Weights of a small transformer language model.
Size: 16 layers, width 160, 5 heads of 32, MLP 448 SwiGLU, 5.66M parameters.
Training: a variant of Muon for these matrices, 7093 steps.
MLP neurons of a small language model. Each row is named by its layer, matrix (gate and up: input weights) and neuron, and shows model dimensions 48-111. Each number is 128 + 24 x the weight over its row's rms, rounded and kept within 0 to 255. A neuron's up and down rows have the sign that makes its largest values positive.
After each neuron's rows, "fires in" lists the words (lower case) most often at its 100 highest values on Wikipedia text that the model never trained on; "fires on" lists the tokens most often at its 100 highest values on Wikipedia text that the model never trained on.

L9.gate135 [159 154 136  93 155  99  77 126 166 177 129 128 156 160 105 149 117 145 137 176 138 153  96 117 168 101 109  95 122 144 101 138 118 145 108 157 146 156 114  92  79 143 151 129 125 151  70 177 109 131 160 136 103 133 131 132 109 146 140 130 118 134 106 140]
L9.up135 [144 109 136 181 118 158 149 123 148 107 117 141  80 136 116  90 118 172 155 133 142 145 148 162 128 141 134  65 175 124  95 141 127  75  93 129 149 103 164 151 132 132 164 124 115 118 151 130 133 118 129 151 100 168 127 116 135 138  80 124 135 137 110 167]
fires in: "and", "on", "as", "by", "through", "of"
fires on: " and", " on", " as", " through", " us", " by"

L11.gate428 [126 141 111  97 130 117 119 102  91 145 136 148 124 110 124 155 162 145 138 143 103 113 137 166 113 138 132 150 140 138 131 114 112 115 132 132 180 143 139 169 134 148 106 140 137  75  79 128 112 129 131 136 154 141 116 180 109 109 165 139 129 142  92 141]
L11.up428 [111 138 142 133 116 142 116 111 182 120 132 123 155 177  78 111 140 121  78 131 134 148 112 155 101 128 125  88 198 116 152 161 149 176 159 123  89 137 107 150 155 128  68 111 156 120 105 146 161 117 148 178 120 162 122 103  86 150 125 124 134 115 145 145]
fires in: "of", "to", "local"
fires on: " of", " to", "al"

L12.gate4 [132 105 153 151 124 185 161 108 121 132 122 100 161 125 138 170 127 119  89 116 147 135 147 125 139 114 137  91 121 115 121 154 156  98 143 123 109 162  83 107 147 107 128 128 138 105 148 115 146  93  97 112 139 196 160 119 123 166 132 100 142 136 144 138]
L12.up4 [160 119  98 136 120 109  70  86 116 141 135 114 126 134 126 115 127 151 115  93 150 128 120 136 133 160 126 134 143 131 157 155 130 138 132 106 126 143 123 135 164 115 109 176 122 117 149 140 166 124 109 148 104 176 166  92 108 122 115 107 116 100 174 101]
fires in: "was", "would", "could"
fires on: " was", "ould", " would", "m"

L6.gate104 [126 104 109 105 105 133 129 148 147 138 131 137 130 151 150 114 118 153 138 134 109 162 144 130  95 115  91 157 118 154 113 101 144  85 107 115  94 160 164 120 145 121 107 145 153 133 158 123 122 106 127 141 187 109 148 133 149 118 126 114 144 117 130 128]
L6.up104 [113 112 126 116 161  70 136 126 160 152 119 144 110 105 121  99 104 140 111 141  96 109 120 137  73 123 133 124  83 133  97 110 112 117 174 166 116 166 177  82 116 134  68 131 134  94 125 149 127 130 130 111 138 142 185 129 117 147 131 120 139 123  75  99]
fires in: "first", "third", "second", "length", "last"
fires on: " first", "uc", "C", " th", " second", "eng"

L2.gate81 [149 180 188 109 115 124 111 129 102 171 131 132 133 132 131 110 113 120 132 124 127 114 121 136 136 127  99 143 139  84 126 100 121 175 124 145 117 138 118 186 133 168 145 113 141 104  93 158 176 112 138 145 143 126 128 114 110 193 189 124  93 123 179 131]
L2.up81 [108 128 128 127 133 139 142 116 173 148  97 122  63 116 137  95 110 117 134  89 105 121  99  98 104 106 129 126 106 145 133 151 154 146 122 132 191 120 139 143 148  98 159 142 123 157 103 161 109 123 126 176  90  99 122  99 160 144 121 122 124 165 117 123]
fires in: "back", "black", "track", "period", "tracks", "barnet"
fires on: "ack", "od", "arn", "i", "ie", "ow"

L2.gate219 [148 141 112 128 108 177 114 124  91 121 135 160 163 116  95 150 124 164 121 128 137 175 115 110 143 116 139 183 121 109 112 144  99 119 163 111 112 120 116 144 125 126 114 124 135 151 119 116 100 134 145 121 137 109 154 114 147 169 131 189  92 142 114 139]
L2.up219 [145 149 156 188 143  95 135  92  69 142 109  85 100 144 149 125 130 150 126 128 116 106 158 105 148 145 109 115 145 112 123 109 108 160  89 155 152 115 147 101  84 112 137 127  74 147 122 137  80 120 119  69 105 112 126 148 109 136 121 145 161 118 139 119]
fires in: "or", "originally", "original", "orca"
fires on: " or"

L2.gate395 [140 136 111 141 129  92 122 129 118 126 164 155 133 145 118 132  99 167 121 132 117 112 116 136 141 158 154  75 147 127 167 117 106 127 150 132 182  91 104 159 108 127 125 128 143  96 119 135 146 175 133 151 149 144 164  91 146 116 132 145 148 131  99 150]
L2.up395 [ 93 119 129 117 107 118  89 150 104 131 120 143 133 163 120 111 138 142 144 119 111 154 125 119 103 107 163  90 132 173 132 124  83 151 110 143 139 150 101 171 112 134 103 106 172 107 144 150 165 194 134 103 132 164 123 137 121 153 140 130 182 104 106 113]
fires in: "railway", "details", "available", "all", "out", "railways"
fires on: "ail", " out", " all", "ation"

L4.gate409 [ 82 124 163 134 103 109 149 124  93 129 184 132 111 116 142 103 144 124 133 121 132 109 101 104  98 127 142 155 107 133 119  94 117 110 109 127 114 154  81 155 118 185 113 140 123 109 132 144 130 139 139  82 141 114 138 113 140 171 114 142 171 138 111  92]
L4.up409 [181  87 147 119 165 114 107 131 175 115 133 137 164 124 109 134 148 121 116 102  91 123 134  77  95  54 159 149 112 117 142 169 108 114 124 100 123 128 171 117 136 106 136 156 117  96  95 127 116 117 102 110 100 146 145 119 109 167 143 130 124 125 118 135]
fires in: "the", "across"
fires on: " the", " ac", "t"

L6.gate231 [100 133 114 124  91 137 132 125 151 111 150 127 105 125  58 146 140 113 173 162 120 176 116 140  96 110 104 115 124 115 125 160 128 136 137 100 175 142 149 114 133 166 126 170 108 117 157 119 129 151 118 145 184 139 197 201 112 127 140 146 160 143 123 112]
L6.up231 [134  99 149 147 156 121 145 133 103 114 136 124  83 114 150 116 171 151 136 142 156 147 120 118 138 148 128 125 112 127 128  86 126 151 157 122 115 157  67  93  93 124 109  82 105 112 138  98 117 145 119 133 108 146 111 169 110  83 119 140 138 142 149 100]
fires in: "first", "director", "no", "great"
fires on: " direct", " first", " no", "reat", "ake", "tern"

L4.gate105 [150 133  83 160 170 115 114 130 100 152  70 168  99 118 126 102 121 146  93 131 115 172 139 115 162 120 126 138 163 120 151 150 181  86 153 145 112 125  77 110 142 118 137 152 107 104 160 145 113 132 115 151 118 134 152  79 155 125 124 101 149 113 138 156]
L4.up105 [118 170 146 126 111 127 101 131 139 133  85 189 170 130 122 118 109 123 107 129 150 128 136  94 145 147 131 109 129 105 173 177 143 115 116 110 110  99  91 108 133 120 139 116 172 108 135 107 145 118 142 132  71 130 146 155 164 137 126  88 149 126 147 162]
fires in: "united", "jewish", "grand", "saunders", "hand"
fires on: "and", " United", "und", "ew", "ear"

L5.gate215 [173 147 171 143 159 163 155 105  86 130 127 158 127 115 120 144 135 101 143 100 128 152 167 154 128 179 158 135 121 144 141 138 141 154 136 115  68  72 107 122 119 129 126 138 155 132 137 155 143  90  96 123 125 137 113 139  90 123 114  68 115 137 123 134]
L5.up215 [130 115 106 153 123 129  83 122 102  97 129 163 161 129 148  85  91 114 114 143 165 127 152 147 157 139  86 141  96 114 107 133 111 135 137 143 138 109 119 130 126 132 120 124 136 145  95 138 128 159  95 133 121  99 170 132 111 137 133  94 128 122  89 197]
fires in: "he", "on", "until", "when", "we", "single"
fires on: "e", "le", "hen", "til", "l", "h"

L9.gate187 [129 163 127 140  88 135  95 118  73  77 152 129 119 121 152 167 145 115 112 118 110 147  97 128 155  79 100 122 108 127 109  88 100 136 114  95 107 135 192  71 144 121 114 111 145 109 143  99 167 128 130 110 141 115 129 112 152 159 121 111 147 162 135 111]
L9.up187 [123 144 170 123 139 125 144 151 102 128 156 104 113 130 123 133  85 123 115 111 166 141 124 127 128 101 160 132 165 152 144 141 151 130 146 149 125 149  98 110 131 133 157 127  60 143 123 137 141 131 144  94 159 101 123 146 118 131  93 137 136 171 148 128]
fires in: "is", "was", "records"
fires on: " is", "s", " was", "ec", " form"

L5.gate230 [106 164 171 143 150 126 178 129 143  89 113 153 116 118 158 136 160 153 163  92 131 120 115 145 119  99  93  99 134 102  90 116 112 141 116 104 128 151 140 124 115 129  76 153 144 137 169 116 174 144 141 110 129 110 106 106 125 153 152 138 163 137 130  84]
L5.up230 [160 165  97  85  78 120 101 142 102 132 147 125 129 130 129 146 130 147 166 124 119 168 112  89  99 118 124 116  91 102 133 122 126 101 152 101  81 159 135 121 141 119 119 187  84 122 118 139 150 138 138  92 128 158 100 128 153 129 156 124  89 157 151 108]
fires in: "that"
fires on: " that", "ib", "tern"

L5.gate124 [117 152 123 103 105 142 127 121 161 155 138 107 154 113 148 135 134  77 116  98 137 172 128 143 135 119 147 122 118 136 174 139 157 180 143 113 109 124 136 139 120 107 148  93 120 136  93 132 138 140 117 152 138 123 121 122 189 135  87 127 112 133 133 112]
L5.up124 [ 82 141  98 128  89 127 111 137 126 114 103 147 132 113 179 110 115 129 146 129 139 188 147 149 113 140 102 114 111 181 130 153 156 103 137 119 143 176 154 112 154 169 136 121 117 162 126 144 112 142 135 125 132 126 122 143  98  85 105 107 141 193 114 150]
fires in: "was", "is", "listed", "are"
fires on: " was", " is", "tern", " are", "ed", "as"

L5.gate127 [139 101 126 164 142 128 118 179 148 137 131 171 156 153  95 116 143 123 126 139 181  96 131 127 124 126 156 137 128 140 100 116 137 133 150 136 119 160 116 144 108 113  93 118 158 121 149 121 131 169 106 126  95 132 180 167 133 143  80 122 139 126  89 147]
L5.up127 [139 111 118 109 136 161 134 120 128 158 142 146  74 134 145 121 150 135 114 147  97 147 121 112 180 121 128 110 141  92  91 132  94  95 135 118  69 109 106 144 162 153  99 116 158 114 124 141  80 106 142 116 138 120 124 161 136 177 143 105 123 105  99 152]
fires in: "that", "on", "what", "by"
fires on: " wh", " on", " that", " And", " by"

L6.gate113 [150  84 179 135 165 165 161 146 123 110 127 120 139 137  82 103 124 107 164 141 112 111 122 122 151 159 122 134 108 132 111 121 149 152 133  71 149 152 127 123 157 142 125  95 127 141 131 155 156 122 119 125  78  87 130 130 134  71 105 143 137 128 130 150]
L6.up113 [141 149 155 120 118 143 153 158 159 100  90 152 143 144 112 137 147 125 164 138 157 136 108 138 169 143 108 145 124 150 125 105 111 125  91  71 122 165 134 120 138 121 126 116 132 142 146  84 159 133 126 142 141  98 114 137 125 121 166  78 117  97 151 149]
fires in: "single", "singer", "footballer", "members", "player", "continued"
fires on: "er", "le", "in", "ers", "e", " ed"

L5.gate328 [ 96 121 164  85 144 164 117 158  95 137 106 151 134  95 152 163 146  93 135 145 104 160 149 153 138 100 113 125 127  97 109 134 140 111 111  80  99 150 128 145 100 105  83 106 120 107 144 135 133 122  98 154 109 129 114 147 196 136 133 101 115 125 117 132]
L5.up328 [164 125  89 129 161 179 127 162 139 148 106 126 129 134 118  65 141 138 121 120  91 129 128 112 132 119 160 141 108 149 121 130 121 140 157 137 162 178  82 109  96 142 122 128 120 140 151  97 138 115 138 145 122 142 105 122 129 133 128 120 100  72 196 106]
fires in: "august", "april", "may", "january", "june", "big"
fires on: " August", " April", "ri", "ig", "st", " May"

L5.gate190 [153 170 174 136  92 110 134 157 144 170 139 110  86 147 124 119 116 130 160 122 157 157 155 103 184 110 156 103 138 140 110 118 117 174 116 158 131 125 111 143  94 157  87 140 119 132 114 119 115 165 146 153 109 112 137 163  83 143 105  89  98 125 118 134]
L5.up190 [163 126 161 130 136 130 120 115 143 131 131 109 126 113 116 107 110 124 156 150 127 130 127 134 149 165 165 136 110 130 133 114 112 162 141 129 120 108 122  88 107 117 116 108 121 144 145 126 113 148  85 106  96 117 135 151 136 114 125 101  86 120 122 100]
fires in: "she", "father", "over", "foundation", "it"
fires on: " she", "ather", " She", " over", "t"

L11.gate51 [155 105 139 127  88 166 147 101 145 117 167 116 162 164 169 136 131 145  90 151 112 123 142 144 106 135 135 122 122 136 152 135 146 102 116 105  99 106 139 111 114 146  86 143 115 108  95 103 152 158 114 119 138 140 148 122 113 127 155 141 107 119 147 128]
L11.up51 [114 110 148 118 111 129 190 108 136 137  94 123 147 107 113 122  93 168  85 112 124 159 153 131 144 159 115 112 169 129 142 114 133 155 158 120 117  91 119 106 118 127 109 107 108 126 111  92 147 134 191 141 129 129 174 147 150 166 118 111 132  80 101 132]
fires in: "would", "to", "can", "may", "could", "must"
fires on: " to", " would", " can", "ay", "ould", "ust"